config = dict(
    head_dim=64,
    qk_norm=False,
    init_std_up=0.0262,
    final_lr_fraction=0.1,
    steps=11173,
)
MLP neurons of a small language model. Each row is named by its layer, matrix (up: input weights) and neuron, and shows model dimensions 48-175. Each number is 128 + 32 x the weight over its row's rms, rounded and kept within 0 to 255. Numbers have three digits each.
Before each neuron's rows, "fires in" lists the words (lower case) most often at its 100 highest values on Wikipedia text that the model never trained on. A number after a token or word is its count.

fires in: "a" 50, "s" 7, "such" 4
L4.up1220:163181180134153085193170133132128138136096118123097122143237066129143164076062122141112144125088094133153125126113161127156120097099131168137126110184124137148115078111162067127078152162125130131161085096091113056096114113081109128106118143123147106124117112087108061079163130148114124199118113135069162129132121167115197151097127115133081153101139140109123123107139096145086102125157

fires in: "in" 24, "that" 18, "the" 5, "which" 5, "is" 4, "where" 4
L4.up424:151141078164119093166132063096144138174089136182111094178109119103136239134111150104147122109102097169078161110113103125122133169091115107168116110110163136131138114158154134085148109083142097067103082117090179137089133143157109157138082115129129132092175126091151117139138103106154138133149148139119119137104153119116171117151182148123139123140103130072121157114079125111168209101141

fires in: "as" 52, "point" 5
L4.up871:123119096134084057141203134118168195170138125073095161129098100099132124173103125146133153109175097147113133175128139107122148097083148142158170099139129120099149118111095125130083135144130134138123100119114046145043139168057106109100119149146194149108110085134068088139089118095115140143128119138034148201142129159166142137159122083143135113133125134090087134139148152112150101117198

fires in: "and" 61, "or" 4
L4.up1258:179104155122185107238048063126131083150129171167072175169190168178142156166141149131178141089176197157132128104102150192169130105158154120135116140153045151107220144195197146118096132136157125102127108081163123165130154172126129225095103113143096165139111126110126144159137150118127162151081129164061115164140137111114163144201138176110188117145132104120120161157159115181066133109133

fires in: "and" 85
L4.up135:115180125244112103133131137151102177150107143098155223115043140083134120073127147129127107107120162148161105091071127143090104088180067147205126145157188161148097156097137127094145148131119142138103154162163143118138104102059106149172133186130147108089073115159123115151065162104098115140116117173105193111087108128152078136111083140145125139154104126090089130130144105148150141137193

fires in: "the" 30, "a" 9, "in" 5, "invalid" 5, "heber" 4, "it" 4
L4.up779:145196137125152119180106144136114100170141099054039167216154098046110123115156137107101085116116125122076069138089116141183108171134140112139127102092139126167095143163130078100104122145125161175120151126199116130094151097066062148111140125140108142169102109105171093167149113162106130132175154168134090114144136137099181092122129110154057119125084143087157141110167061182076125115116

fires in: "a" 68, "0" 8
L4.up822:162145123152075068138097052142141138102152170174144166152158114142152084138096149188198117156117153098065124110130147151119154140048119108182116160100127130116109171114082123098114080170093096087117184193130169092188124098118101140103127129134133144138091092082105113134138103135156122159121141120148115103141141081054228098119126111114059147149116171109131149153138155110102083144130

fires in: "0" 53, "34" 5, "4" 5
L4.up418:132120047166119078089117063115151118157102174154097153120131112112150127096123132122153116076130190167158144109071147127119107094127112176160097086183137098095069134098174144077137021119184129154079187145149153178154148138162102109112131104133100148142152159144140121171111126160122164133132093173145128097171124111131137160111102186067167110115142107105150164107093135133047129124196

fires in: "his" 17, "other" 13, "and" 12, "but" 12, "road" 4
L4.up644:177179141093116073144126140146195086106083167133157123101076140105096111109131112096117150173068078136103139132132071140184203119074162222189130131128126215124135129142125118122090152006110171125122100145121199185142137129123110124110115149159205098110135098098130079125122093125171112083109137090108049083082171130079092126122139132040099150137143142094109068147144145066117128165142